config = dict(
    num_key_value_heads=1,
    norm_eps=1e-06,
    init_std_up=0.0397,
    max_grad_norm=0.5,
)
MLP neurons of a small language model. Each row is named by its layer, matrix (gate and up: input weights) and neuron, and shows model dimensions 0-127. Each number is 200 + 30 x the weight over its row's rms, rounded and kept within 0 to 999. A neuron's up and down rows have the sign that makes its largest values positive.
Before each neuron's rows, "fires in" lists the words (lower case) most often at its 100 highest values on Wikipedia text that the model never trained on.

fires in: "more", "early", "late", "these"
L5.gate102,179,237,186,244,181,221,165,200,184,178,205,188,175,223,199,190,174,212,175,176,215,186,182,227,246,187,194,181,219,260,165,220,275,208,185,173,176,213,182,215,219,170,224,176,184,168,220,216,176,240,192,258,182,165,238,176,118,234,221,218,185,284,217,186,219,170,258,217,241,157,162,222,200,206,194,239,165,205,177,209,186,152,203,206,252,144,247,193,140,253,169,250,205,211,222,249,250,219,205,189,189,187,158,190,206,173,219,212,183,174,203,204,235,225,175,151,196,203,232,161,175,154,248,184,177,213,176,161
L5.up102,181,213,198,182,219,214,207,139,196,161,151,203,246,250,250,217,220,228,193,203,219,156,179,220,242,221,175,228,194,175,254,183,174,201,236,210,151,200,155,178,190,149,170,173,184,211,240,207,191,205,169,216,133,168,263,178,169,205,175,173,217,221,200,159,206,184,242,169,198,214,179,177,200,202,244,170,224,223,196,225,191,155,204,228,204,166,222,233,243,223,214,197,179,191,164,277,215,198,216,173,177,190,188,220,178,242,160,209,164,150,123,198,229,212,238,197,190,202,197,219,164,196,213,225,227,226,164,184

fires in: "year", "short", "years", "tv", "guest"
L5.gate120,216,219,262,188,185,150,225,210,179,203,144,213,197,163,206,173,212,238,163,204,214,166,223,133,218,201,173,238,202,188,202,177,192,207,183,208,227,169,164,191,163,186,217,204,231,160,211,223,169,241,208,169,180,218,223,243,212,291,228,247,260,201,249,229,216,252,172,204,221,177,230,209,226,223,196,180,163,213,167,199,172,268,240,268,214,187,171,190,237,198,216,202,189,181,196,158,159,167,201,198,208,198,201,197,174,170,213,224,222,172,135,201,167,81,225,211,191,196,188,171,186,263,234,206,218,162,209,244
L5.up120,216,194,227,193,188,202,198,209,177,236,200,248,221,198,194,227,214,224,164,183,152,206,234,162,146,224,164,251,203,192,193,220,160,181,197,209,211,211,146,233,230,170,212,205,197,140,215,198,177,170,228,175,195,145,205,194,171,179,197,202,221,176,217,199,184,205,252,223,165,196,208,143,227,186,172,261,191,198,230,185,152,169,188,257,265,191,190,195,230,181,209,136,246,160,245,199,193,223,247,193,201,221,186,248,190,217,193,174,204,155,181,164,147,178,194,181,215,250,145,269,234,223,190,212,153,221,230,178

fires in: "with", "featuring", "by", "within"
L4.gate166,218,243,201,207,222,174,211,285,151,235,149,193,166,185,224,247,233,170,208,169,172,211,174,162,180,242,200,180,205,228,228,174,182,185,187,210,225,196,209,223,175,203,168,191,144,208,156,177,200,195,145,187,236,209,183,203,172,221,205,177,220,181,239,233,192,187,184,194,190,170,208,253,188,236,241,203,167,221,200,210,209,184,203,215,198,210,174,233,195,226,195,217,258,192,194,198,181,192,161,197,261,167,218,210,179,243,176,172,199,195,167,142,181,123,241,181,188,216,205,246,256,165,219,189,265,186,234,212
L4.up166,187,204,144,224,265,224,167,234,193,197,171,148,277,194,139,241,201,207,208,140,207,203,162,235,212,193,229,178,216,192,202,194,194,218,196,223,208,236,173,209,175,194,233,192,171,244,192,170,193,200,207,186,222,238,181,215,229,193,185,175,217,232,182,153,147,181,157,215,219,175,170,198,193,238,189,192,226,171,213,193,213,166,197,165,239,231,135,208,219,209,175,204,270,196,274,175,149,161,225,256,245,263,231,253,160,217,197,193,166,198,222,172,194,105,220,152,202,187,191,185,212,188,184,164,216,150,250,208

fires in: "that", "included", "include", "provides", "follows", "which"
L9.gate153,213,195,173,226,188,216,191,247,159,205,157,212,220,201,275,195,198,225,174,202,221,257,253,188,160,236,226,167,199,170,178,199,165,251,242,175,216,229,173,188,182,196,267,190,232,205,178,217,180,205,163,218,214,192,185,192,220,188,155,191,213,238,247,180,176,122,211,195,184,171,194,201,192,189,216,220,217,178,187,200,188,164,204,216,200,227,199,247,204,211,241,226,223,186,217,159,199,193,211,248,241,153,210,252,249,205,196,239,269,197,229,191,168,195,188,174,154,164,183,219,161,179,179,165,177,146,242,180
L9.up153,227,180,142,212,174,195,222,160,203,155,197,233,225,243,195,238,220,216,192,229,151,215,220,198,215,162,205,192,130,197,234,141,223,225,204,226,248,242,221,211,179,180,121,231,191,243,161,211,218,215,189,139,184,188,179,177,221,214,183,202,222,203,143,206,231,223,232,167,234,189,195,143,204,214,202,193,199,191,174,220,187,221,240,199,187,203,190,214,213,192,182,186,223,151,204,156,198,195,247,200,240,196,186,269,164,190,211,206,243,244,225,154,183,212,144,207,199,196,168,195,234,174,168,225,168,230,155,155

fires in: "was", "also", "total", "number", "event", "votes"
L5.gate177,182,177,212,136,251,229,218,190,182,237,180,149,200,173,283,216,172,158,206,252,191,215,185,229,183,276,217,201,175,189,210,193,190,180,121,183,180,223,193,200,261,244,229,223,249,208,217,202,208,177,140,225,189,221,211,263,169,165,226,208,229,228,196,201,189,184,208,200,201,163,225,255,148,201,221,256,195,207,204,189,218,148,196,200,171,188,212,181,203,174,211,185,203,213,221,220,225,208,216,201,214,198,169,237,167,188,162,169,185,162,168,230,181,182,215,150,202,177,208,215,229,232,236,150,232,208,163,210
L5.up177,246,237,254,200,227,226,178,187,168,273,166,217,179,209,214,181,188,193,203,209,212,227,168,160,175,185,203,149,164,236,241,168,184,210,189,261,173,203,198,229,240,204,189,211,210,145,232,224,177,184,155,199,176,247,212,165,195,213,213,204,206,227,175,245,225,185,236,241,172,188,180,193,240,149,224,249,172,220,164,238,230,171,196,207,186,212,216,160,162,167,223,215,175,222,148,207,154,197,230,228,215,211,226,173,201,236,195,239,184,148,154,181,176,181,193,213,201,164,202,172,215,276,195,233,196,207,162,97

fires in: "these", "fra", "ger", "french", "more", "gbr"
L5.gate174,198,176,204,240,204,212,240,262,137,210,165,179,252,205,227,220,189,231,198,200,214,228,201,189,194,223,175,177,226,155,245,215,204,178,214,233,213,223,165,155,221,239,209,219,189,152,223,254,163,180,145,196,97,201,202,192,185,165,204,242,200,190,220,243,216,212,228,159,183,230,212,208,158,197,193,148,164,218,187,194,154,175,155,136,240,212,232,220,187,239,209,232,211,212,200,208,238,184,160,171,214,200,198,198,169,232,209,218,171,172,190,185,191,246,264,228,198,190,225,178,173,233,180,151,180,211,175,177
L5.up174,170,173,224,179,245,181,177,232,192,181,166,229,165,242,233,219,218,216,213,226,177,162,169,179,232,171,238,195,206,121,209,180,231,230,195,229,207,201,228,207,251,230,192,224,213,233,232,180,227,213,160,230,225,196,216,214,229,231,176,194,187,168,189,183,223,209,197,151,228,142,164,210,241,233,192,213,235,196,207,204,148,218,200,138,204,106,155,246,199,196,172,218,199,151,206,253,239,147,199,175,208,240,187,264,159,156,180,208,192,185,168,168,149,203,184,151,193,180,239,186,226,187,187,184,187,197,182,190

fires in: "has", "have"
L3.gate77,153,186,175,159,174,177,116,214,207,256,164,153,184,202,210,187,248,186,220,257,266,179,176,194,181,185,203,158,187,138,161,175,204,199,209,198,140,221,227,172,227,211,176,220,181,214,188,243,219,226,189,239,231,193,169,229,201,209,212,218,200,177,222,175,170,199,188,192,269,246,197,238,175,185,238,246,169,235,201,135,208,233,173,213,248,180,214,201,273,160,224,180,263,205,186,192,196,167,240,155,137,224,239,141,180,216,187,237,240,216,191,202,215,173,196,214,156,217,189,191,173,165,205,189,243,173,218,172
L3.up77,191,212,193,158,195,197,199,188,210,242,192,181,231,109,228,214,247,208,203,181,235,209,222,250,171,176,240,187,220,154,199,212,283,215,209,174,160,220,217,194,228,197,179,180,198,155,214,206,171,188,152,189,209,258,181,172,170,191,202,197,218,162,187,197,206,251,217,217,250,195,169,170,149,186,207,224,129,209,190,178,195,222,237,176,200,184,247,161,199,150,183,206,274,218,187,185,224,214,219,203,166,193,205,223,189,246,149,250,196,196,202,195,213,211,177,248,131,187,148,222,236,132,196,221,214,170,177,165

fires in: "or", "from", "an", "organizations", "organization"
L4.gate128,176,176,199,121,207,180,193,199,185,201,192,203,223,228,163,195,169,177,203,214,214,231,189,215,198,172,186,190,148,217,240,221,202,207,175,260,243,228,158,161,187,245,241,197,202,264,198,211,182,206,201,187,227,206,230,228,201,153,201,180,234,221,199,221,220,237,165,223,226,156,202,122,193,182,179,225,166,160,284,216,207,145,212,227,211,208,157,176,217,219,272,197,251,165,140,185,195,202,125,175,156,170,194,225,209,217,191,143,224,163,200,161,195,183,217,204,174,192,237,246,205,148,235,229,225,167,246,174
L4.up128,200,188,205,211,202,175,209,215,170,197,214,202,236,201,168,218,181,235,183,181,204,172,230,196,222,164,203,220,184,211,240,188,149,195,189,219,220,186,220,236,208,193,256,179,206,142,171,216,186,253,198,148,216,244,186,183,192,161,226,163,183,170,224,183,220,252,215,213,210,151,217,149,206,238,212,208,141,180,210,188,166,189,182,213,169,228,137,192,198,226,283,154,181,153,170,203,180,225,142,169,147,172,214,200,223,218,172,176,222,194,154,213,167,185,237,167,198,166,235,219,188,132,231,235,269,174,276,153

fires in: "a", "well", "known", "along", "engine"
L7.gate91,282,197,161,189,156,188,199,216,220,174,186,204,193,202,231,208,209,208,215,216,215,205,177,155,224,159,208,197,211,227,148,151,208,202,169,183,154,195,215,213,207,205,119,247,241,216,180,260,163,229,219,158,157,154,167,239,231,239,177,248,221,171,202,230,222,226,209,250,196,230,240,159,163,228,175,262,212,214,164,227,127,179,227,214,195,209,209,216,223,180,189,201,207,237,230,180,216,180,205,222,219,209,231,156,161,175,206,231,176,206,184,254,213,194,220,185,230,239,184,212,215,196,164,219,209,179,181,138
L7.up91,162,150,147,173,215,211,186,207,212,180,200,202,233,194,198,155,227,210,176,162,169,253,219,196,217,187,228,191,202,213,237,196,178,177,205,205,196,196,176,200,161,205,200,182,212,253,233,229,146,272,237,224,229,185,205,190,163,162,210,187,271,145,180,190,232,174,198,199,255,206,139,160,133,249,157,216,223,213,229,234,191,227,235,240,170,200,141,215,189,169,165,200,208,213,191,161,159,179,231,240,239,223,184,167,217,195,170,201,175,190,225,261,229,200,215,163,211,231,257,146,187,207,196,212,175,184,237,221

fires in: "career", "years", "year", "season", "medal"
L3.gate136,157,187,222,177,199,131,271,174,197,191,199,214,225,225,244,193,133,217,200,206,216,142,212,208,212,186,230,144,160,223,209,255,175,220,144,166,213,125,157,226,162,227,194,220,195,209,213,188,240,161,231,183,201,216,198,189,234,215,197,207,212,249,180,196,203,208,207,206,180,209,153,173,195,168,232,181,254,193,235,204,220,216,181,171,198,151,268,241,179,196,217,242,222,173,199,219,209,237,214,233,181,222,182,141,189,180,147,215,180,270,187,221,198,228,205,237,230,212,166,227,236,188,221,222,236,169,202,205
L3.up136,210,231,238,286,172,166,187,216,187,213,252,239,216,232,213,183,127,136,220,198,222,182,193,210,219,221,258,199,193,201,179,250,232,211,166,247,113,159,184,191,187,224,190,205,238,216,245,258,247,180,219,178,201,200,154,232,214,194,167,195,175,189,147,164,211,183,213,184,159,172,200,171,189,195,212,127,199,169,202,180,165,215,191,195,215,158,236,138,189,144,212,209,254,181,211,213,215,204,236,201,158,240,182,159,284,221,155,205,195,170,217,173,195,211,209,204,151,213,191,252,172,151,185,224,239,156,209,214

fires in: "including", "include", "included", "succeeded", "using", "among"
L7.gate189,211,192,172,216,202,222,235,185,202,170,197,190,253,194,187,233,222,191,196,223,227,263,165,158,230,197,201,143,227,195,234,174,200,241,195,140,226,197,244,217,237,195,211,169,242,195,202,195,211,156,207,202,228,203,262,178,165,155,124,204,256,207,194,193,238,241,189,138,163,185,175,211,226,238,210,172,267,201,194,201,209,183,194,204,124,236,187,171,191,210,190,215,178,130,229,202,173,125,169,214,210,196,221,226,224,210,195,188,247,161,163,205,213,171,150,252,182,199,209,237,266,160,201,232,220,187,263,210
L7.up189,274,136,171,213,223,163,211,212,239,160,177,225,197,227,249,241,233,213,230,195,166,210,234,196,203,180,171,160,162,155,188,187,229,254,207,200,178,152,138,187,192,215,231,185,229,195,193,185,185,223,204,186,205,224,216,224,203,206,166,213,178,224,284,246,192,179,163,156,222,194,207,200,233,238,234,255,165,209,188,198,158,230,162,202,236,209,164,240,194,183,193,184,223,225,237,183,187,187,172,234,261,198,181,238,171,200,188,199,179,228,193,198,223,154,195,223,124,163,175,190,202,199,179,206,228,202,203,167

fires in: "to", "during", "following", "throughout"
L10.gate54,183,171,200,218,190,132,227,187,212,172,189,209,207,251,150,186,188,270,222,180,205,214,204,147,193,180,219,158,209,205,246,213,155,262,252,190,246,205,213,207,135,207,204,208,218,217,184,243,234,200,167,223,172,214,211,200,188,217,190,228,226,208,238,217,160,157,175,158,142,230,246,207,180,143,180,178,213,158,190,216,246,190,220,221,192,227,173,170,214,215,247,223,238,203,177,209,220,185,151,260,226,170,183,251,182,196,184,151,219,254,217,182,209,166,197,198,154,229,171,175,164,216,213,229,187,175,196,164
L10.up54,234,218,190,220,179,74,212,185,189,131,192,202,193,212,166,226,192,195,177,183,168,218,182,132,183,168,198,165,199,247,206,219,221,205,169,169,242,189,209,197,187,268,225,208,195,189,168,221,157,181,176,230,244,200,230,168,161,178,188,226,199,179,246,205,226,170,204,201,167,235,191,200,238,245,223,199,244,207,188,193,240,199,164,209,215,263,184,200,261,177,171,178,218,214,234,183,263,203,218,228,207,160,264,242,167,271,248,187,180,149,206,188,182,152,156,199,194,218,188,182,183,208,206,260,149,201,186,200

fires in: "through", "three", "than", "third", "throughout", "though"
L4.gate83,146,195,258,213,187,162,197,224,265,212,164,204,211,222,175,193,211,216,207,143,214,193,147,229,236,184,250,182,216,219,192,271,204,184,156,161,146,201,218,216,181,206,185,200,200,198,131,171,233,204,197,241,141,167,241,224,203,204,183,183,221,203,169,212,252,232,207,190,173,208,212,191,151,158,197,239,163,218,192,181,215,205,273,191,217,175,192,204,203,191,250,222,220,160,168,189,220,223,194,230,262,180,255,132,167,177,166,219,225,269,215,173,263,169,249,185,183,134,235,187,194,220,221,211,219,222,198,190
L4.up83,178,230,190,218,168,241,194,218,209,225,164,234,269,230,199,234,147,180,222,205,185,225,193,225,225,159,189,202,198,246,182,248,199,183,167,214,183,225,159,215,169,187,217,191,239,177,214,193,247,214,237,205,200,230,188,190,248,245,209,218,215,221,186,175,174,205,170,182,182,198,208,253,140,136,170,187,207,233,236,218,228,227,181,199,246,137,182,207,187,172,192,252,219,166,157,216,219,220,150,184,214,205,227,255,217,193,222,243,190,249,188,160,131,114,221,205,214,202,209,201,170,259,154,214,175,221,253,191

fires in: "government", "darts", "department", "started", "light", "chart"
L5.gate157,210,210,202,171,230,210,259,192,164,213,164,178,192,219,179,214,170,216,211,226,218,212,192,194,208,188,207,176,155,174,184,194,176,235,179,210,161,204,174,146,243,194,214,232,167,168,209,206,222,186,173,125,245,192,194,238,214,180,230,208,200,203,206,232,227,226,276,224,186,171,137,181,236,153,202,261,190,203,204,161,211,194,205,246,155,196,179,171,216,200,201,220,189,158,212,204,178,180,237,129,204,221,230,252,215,213,212,218,178,206,217,169,285,150,193,224,192,190,221,170,210,157,167,219,148,196,171,247
L5.up157,233,212,134,173,227,209,261,198,138,215,227,229,207,198,194,230,208,185,195,189,176,184,185,247,188,218,195,167,248,214,150,183,226,205,231,240,199,184,230,177,245,162,163,228,205,199,182,192,252,171,152,210,185,210,175,208,245,200,179,225,218,184,229,192,196,191,221,169,211,207,201,181,138,169,198,201,197,254,217,188,201,172,218,194,242,167,182,155,177,180,163,225,263,172,143,228,193,190,206,263,215,231,177,223,229,251,179,248,201,205,229,250,226,170,204,127,191,185,180,183,259,200,238,212,176,137,202,177

fires in: "had", "has", "have"
L5.gate130,167,191,119,200,185,233,216,253,220,178,168,180,218,209,160,189,215,152,228,169,232,199,151,181,169,214,220,226,165,186,190,135,226,239,210,145,158,167,249,173,178,245,241,219,188,207,193,191,259,227,247,263,189,170,221,176,184,241,200,255,223,200,151,216,224,198,206,182,180,214,226,220,222,239,218,168,171,240,189,214,178,215,185,240,218,160,251,181,220,183,260,187,131,215,231,202,188,150,171,195,203,166,225,218,193,172,154,270,178,152,185,169,222,168,187,202,182,196,204,157,187,186,255,218,229,169,196,231
L5.up130,216,151,224,176,205,195,130,194,205,213,134,171,216,215,170,238,201,203,204,164,249,206,174,188,213,262,267,223,187,176,252,205,203,218,213,196,233,214,192,159,187,220,206,196,174,201,180,176,228,210,219,281,168,177,151,169,193,212,183,245,204,224,147,259,194,224,178,223,192,241,180,215,184,185,242,182,153,260,228,228,209,227,234,226,232,222,198,164,204,214,242,199,188,184,169,194,273,227,214,197,208,215,160,215,149,174,159,213,200,169,153,186,154,233,161,197,157,189,172,177,229,197,178,205,256,217,192,163

fires in: "first", "other", "a", "as", "an", "after"
L8.gate162,239,156,178,127,256,207,136,168,220,213,224,216,199,194,198,186,281,158,225,208,207,223,137,191,270,237,161,162,244,205,229,204,239,202,174,198,195,229,128,181,200,207,178,196,170,264,269,200,202,274,175,171,156,164,209,205,185,199,204,178,207,222,237,234,183,201,167,205,193,183,203,203,203,219,148,153,181,147,197,240,181,205,189,251,147,149,195,259,215,205,197,223,217,192,151,167,201,163,181,201,237,225,205,171,187,240,247,187,219,181,174,176,190,236,152,204,207,225,202,217,164,238,214,180,182,209,199,165
L8.up162,181,214,131,146,179,211,201,135,208,183,270,206,240,189,259,211,201,208,204,221,276,292,185,197,227,227,184,173,204,215,202,164,181,175,229,206,250,177,194,149,190,192,225,182,207,186,232,192,196,192,199,227,147,178,188,220,193,153,206,215,217,201,224,183,250,178,205,246,171,215,226,159,178,218,233,235,208,190,152,204,208,191,217,243,161,156,213,207,191,176,244,234,222,155,201,178,207,128,235,225,189,251,219,241,203,191,242,196,195,168,117,187,207,212,191,172,150,163,203,220,191,244,145,125,204,183,242,194

fires in: "is", "was"
L3.gate174,265,247,179,110,208,202,187,241,153,199,194,190,171,194,204,181,147,185,197,158,179,172,186,207,226,196,261,179,255,223,150,196,190,167,189,204,203,216,160,228,186,230,210,227,212,233,203,200,185,186,175,171,235,209,236,160,169,210,238,200,255,169,173,149,184,182,170,215,199,208,182,280,166,189,174,198,207,232,200,189,228,232,214,237,180,118,217,248,210,184,195,205,189,189,208,214,192,132,180,180,174,214,210,279,188,225,179,191,201,178,243,230,210,271,168,208,224,208,219,205,136,168,153,221,211,176,192,174
L3.up174,245,132,210,188,201,221,213,217,192,159,217,216,159,182,286,145,201,183,203,180,200,194,154,229,206,182,242,216,173,234,191,187,233,220,138,219,202,215,223,226,258,196,166,237,191,228,178,178,209,149,144,201,209,239,227,181,154,210,160,206,254,172,189,221,204,239,163,187,156,196,200,201,148,190,206,164,178,255,151,221,261,236,168,194,174,191,218,192,159,198,174,250,204,186,191,229,273,190,200,233,222,267,238,217,211,206,198,191,153,193,231,186,177,207,223,196,193,241,199,135,206,240,218,218,176,197,166,175

fires in: "time", "years", "year", "days", "season", "no"
L3.gate158,218,246,162,210,184,187,166,192,234,194,188,190,206,227,220,189,146,152,191,225,253,175,215,173,242,201,205,234,184,173,132,206,148,205,188,206,219,183,164,249,165,218,169,210,189,180,214,186,185,136,187,210,217,159,154,206,270,192,196,206,181,165,177,256,187,234,228,208,165,222,207,231,181,257,232,180,146,207,218,197,140,216,165,160,147,165,160,180,150,228,192,172,196,184,193,193,161,228,246,226,232,257,231,230,198,236,190,205,176,201,208,206,203,236,227,215,216,191,144,246,216,207,202,249,239,174,244,229
L3.up158,193,197,270,175,183,205,207,173,181,230,174,204,212,230,224,201,158,132,123,216,229,221,211,172,196,220,224,165,124,211,204,238,249,214,182,198,168,241,185,206,206,179,216,178,193,209,185,191,205,187,181,217,210,193,176,182,257,235,180,246,170,211,180,215,167,212,224,178,200,200,182,197,224,241,212,182,215,229,249,166,129,181,222,194,203,159,192,188,295,181,243,222,260,148,235,214,235,204,218,220,162,227,160,180,188,184,161,163,163,187,204,157,202,174,218,209,218,236,189,179,188,190,159,268,155,233,274,186

fires in: "three", "through", "third", "throughout", "than"
L5.gate7,211,226,217,257,154,175,157,167,153,209,164,223,175,189,212,201,221,200,183,166,250,180,217,196,254,170,240,173,163,166,191,240,206,226,186,204,186,242,193,155,268,202,215,234,255,203,208,216,207,202,235,173,179,189,159,226,240,155,167,154,236,243,243,229,243,201,158,196,180,176,266,166,181,204,210,206,188,171,260,211,259,256,179,202,203,193,168,173,181,168,207,228,196,178,216,230,155,206,181,206,197,183,167,153,190,161,146,184,172,232,224,217,195,176,194,219,204,204,186,208,236,280,168,224,206,180,162,216
L5.up7,187,206,225,199,140,196,156,207,163,183,194,236,206,222,173,226,151,182,242,263,246,153,200,213,207,90,158,187,185,267,190,201,213,241,258,149,177,221,202,145,220,149,223,246,211,226,204,151,229,194,189,218,214,125,261,204,187,214,199,241,201,210,171,166,208,229,167,241,213,173,224,183,204,147,173,215,193,214,208,175,206,146,198,166,197,150,200,204,214,203,283,188,174,190,216,194,221,215,222,165,200,223,178,169,237,204,184,205,165,229,178,176,230,183,194,218,219,191,224,216,201,167,217,148,232,171,214,201

fires in: "after", "during", "before", "semoun"
L3.gate153,163,192,190,218,176,261,216,251,188,203,176,153,236,229,227,194,187,184,230,198,247,187,209,190,221,192,139,151,227,163,226,222,224,235,178,210,209,146,190,139,182,164,259,221,234,210,188,164,181,221,148,253,202,192,191,201,165,210,190,177,205,174,191,182,227,225,234,198,191,225,210,218,215,197,211,217,208,200,194,188,183,161,192,196,200,215,172,300,188,165,182,235,209,205,197,244,207,194,253,238,204,168,217,231,225,272,217,184,257,180,175,156,166,200,126,236,161,180,151,193,204,182,240,259,203,136,220,128
L3.up153,189,236,173,201,161,192,225,209,211,208,201,191,237,171,201,234,151,175,148,193,258,191,220,218,203,196,171,161,217,225,254,184,257,263,225,206,198,175,238,108,202,149,202,172,199,244,187,193,191,247,222,240,219,180,152,208,217,203,185,179,215,149,169,187,221,224,208,221,216,164,219,228,210,155,228,217,220,180,202,264,188,180,217,183,166,208,201,204,178,196,166,202,204,166,181,244,204,168,258,254,189,183,215,241,228,263,228,176,227,193,144,187,173,182,180,234,229,204,209,202,182,153,263,163,217,189,202,164

fires in: "up", "third", "through", "three", "than", "though"
L4.gate127,178,225,173,248,234,189,203,250,207,137,155,234,253,155,195,131,231,170,211,177,219,230,177,176,161,193,154,231,215,209,257,190,230,204,182,195,193,204,213,213,189,200,207,244,173,206,223,181,188,200,155,228,138,158,200,262,249,186,204,160,216,212,252,211,200,189,197,164,165,158,228,172,181,222,222,203,205,250,209,259,266,207,280,233,180,210,177,240,192,171,235,230,193,248,200,156,172,189,205,242,232,190,137,208,145,214,210,193,226,210,185,149,188,223,207,198,236,180,201,197,207,207,196,200,187,193,197,189
L4.up127,191,189,190,190,209,229,163,196,190,221,191,237,242,199,197,126,223,106,181,224,227,209,193,176,178,181,217,232,197,174,174,225,197,180,208,237,206,268,186,231,209,182,143,198,242,210,205,141,212,165,196,210,217,247,203,262,238,227,174,145,220,212,243,245,205,199,191,194,192,198,210,152,140,244,204,210,266,177,189,194,219,243,120,187,138,197,199,214,172,227,211,247,174,172,164,177,202,212,169,231,176,207,220,231,219,184,216,195,227,266,153,229,246,215,255,221,199,201,165,208,216,216,214,189,146,189,235,159

fires in: "is", "issues"
L3.gate151,200,199,149,191,194,222,151,249,190,202,171,163,186,211,237,199,210,157,240,198,272,186,195,165,187,226,178,234,182,214,131,175,173,208,199,234,203,201,204,232,201,205,192,196,192,244,221,229,232,186,161,198,280,173,202,219,149,219,236,233,185,178,169,228,171,131,187,224,235,290,175,241,198,205,175,188,183,174,204,182,165,173,168,206,237,192,235,175,218,205,170,188,232,228,191,187,183,185,247,189,221,228,213,270,155,193,184,182,193,205,224,191,216,212,248,229,197,203,261,184,192,149,220,225,185,213,201,224
L3.up151,188,207,201,188,210,166,152,169,181,187,228,200,143,245,219,199,201,166,234,216,271,234,190,240,180,254,232,243,203,221,126,141,199,207,240,241,132,200,159,198,204,173,134,172,225,221,239,158,195,211,145,204,206,190,208,224,146,213,199,225,185,290,152,221,264,190,174,202,202,238,194,202,231,157,223,162,210,203,158,212,235,208,184,237,166,173,194,239,184,184,170,158,222,229,167,174,197,193,221,199,223,213,191,231,209,152,196,195,185,180,142,233,163,203,207,271,193,253,158,195,190,206,166,224,203,230,166,190

fires in: "century", "center", "engine", "central", "centre"
L10.gate166,210,225,162,205,239,176,214,232,188,216,241,196,188,277,193,171,250,194,250,226,244,189,254,216,218,170,198,208,145,171,247,215,190,150,179,244,142,210,233,190,212,179,196,250,185,196,197,177,180,207,249,192,213,201,289,189,204,189,157,212,195,235,169,192,253,199,201,229,176,199,160,213,107,220,167,174,215,213,217,184,216,207,201,224,186,178,201,185,209,162,214,200,143,237,217,185,215,192,146,201,240,155,202,217,220,214,221,228,196,226,162,163,183,220,271,185,199,251,244,193,218,169,191,217,162,173,192,187
L10.up166,218,228,207,165,258,199,208,204,164,136,173,213,261,131,213,202,228,161,211,168,171,212,189,225,219,233,223,215,203,238,182,179,207,181,218,218,190,265,164,198,243,130,236,165,171,217,255,174,163,222,171,186,198,210,217,200,145,169,175,238,213,242,155,207,230,250,145,165,252,155,199,186,161,230,229,190,207,187,214,199,178,241,226,165,208,165,189,206,205,234,190,207,224,225,213,198,159,257,188,168,206,178,207,177,165,230,224,200,214,233,165,258,230,174,244,170,244,219,224,222,186,191,195,175,212,140,172,205

fires in: "a", "as", "at", "all", "american", "awards"
L3.gate91,229,228,149,206,243,246,186,202,217,191,181,140,209,214,162,183,207,232,186,227,195,229,236,199,247,170,141,162,186,247,179,175,252,214,193,168,207,266,208,169,166,188,138,223,165,192,174,184,185,179,192,179,207,204,213,198,249,224,217,190,180,183,162,195,171,214,181,151,149,211,215,207,184,190,157,205,216,160,260,248,241,246,181,220,147,170,155,246,242,208,222,187,235,195,215,190,181,187,227,231,190,192,217,256,193,215,163,224,162,234,202,167,190,197,265,203,201,222,223,171,187,225,188,185,212,166,203,186
L3.up91,164,222,138,214,196,182,245,205,192,180,217,197,184,191,186,239,221,213,200,219,102,266,162,192,196,204,237,192,214,189,223,138,183,236,159,166,217,229,191,170,181,162,174,192,229,196,162,262,207,179,219,202,184,154,196,164,204,186,218,169,197,207,189,190,165,223,216,159,175,214,173,201,172,232,157,165,156,197,207,231,222,154,191,218,148,176,239,206,223,160,199,202,148,174,258,215,216,171,251,261,221,190,215,234,225,206,237,189,213,250,163,247,224,216,163,233,185,190,181,191,163,212,202,202,262,156,217,237

fires in: "an", "another", "any"
L10.gate116,176,198,277,223,184,185,201,197,169,182,206,205,217,213,152,155,200,240,167,229,210,182,234,133,165,202,224,227,219,244,231,211,217,232,193,203,229,212,185,192,186,208,213,184,146,254,210,111,170,243,219,208,203,190,231,209,213,196,193,196,182,225,240,182,168,200,207,231,231,198,262,181,188,254,187,208,165,168,178,198,238,174,195,210,225,214,173,230,186,135,194,229,231,193,171,207,259,169,200,199,184,170,205,161,242,168,229,143,175,142,186,210,193,227,167,191,215,195,222,223,190,176,234,170,156,228,239,171
L10.up116,212,160,203,153,223,223,197,212,197,183,233,178,189,190,178,218,218,228,216,216,216,240,170,213,233,217,199,210,207,213,228,212,189,217,210,199,159,205,165,213,199,170,266,209,176,217,210,172,259,212,211,196,108,234,189,235,135,260,209,221,183,250,233,203,216,171,199,228,200,192,189,182,201,174,175,199,201,204,145,237,204,222,190,216,176,207,242,145,193,201,216,183,221,203,143,175,164,148,187,151,229,131,179,270,183,174,228,177,165,167,219,178,182,211,258,173,192,177,250,204,154,218,205,160,149,175,192,164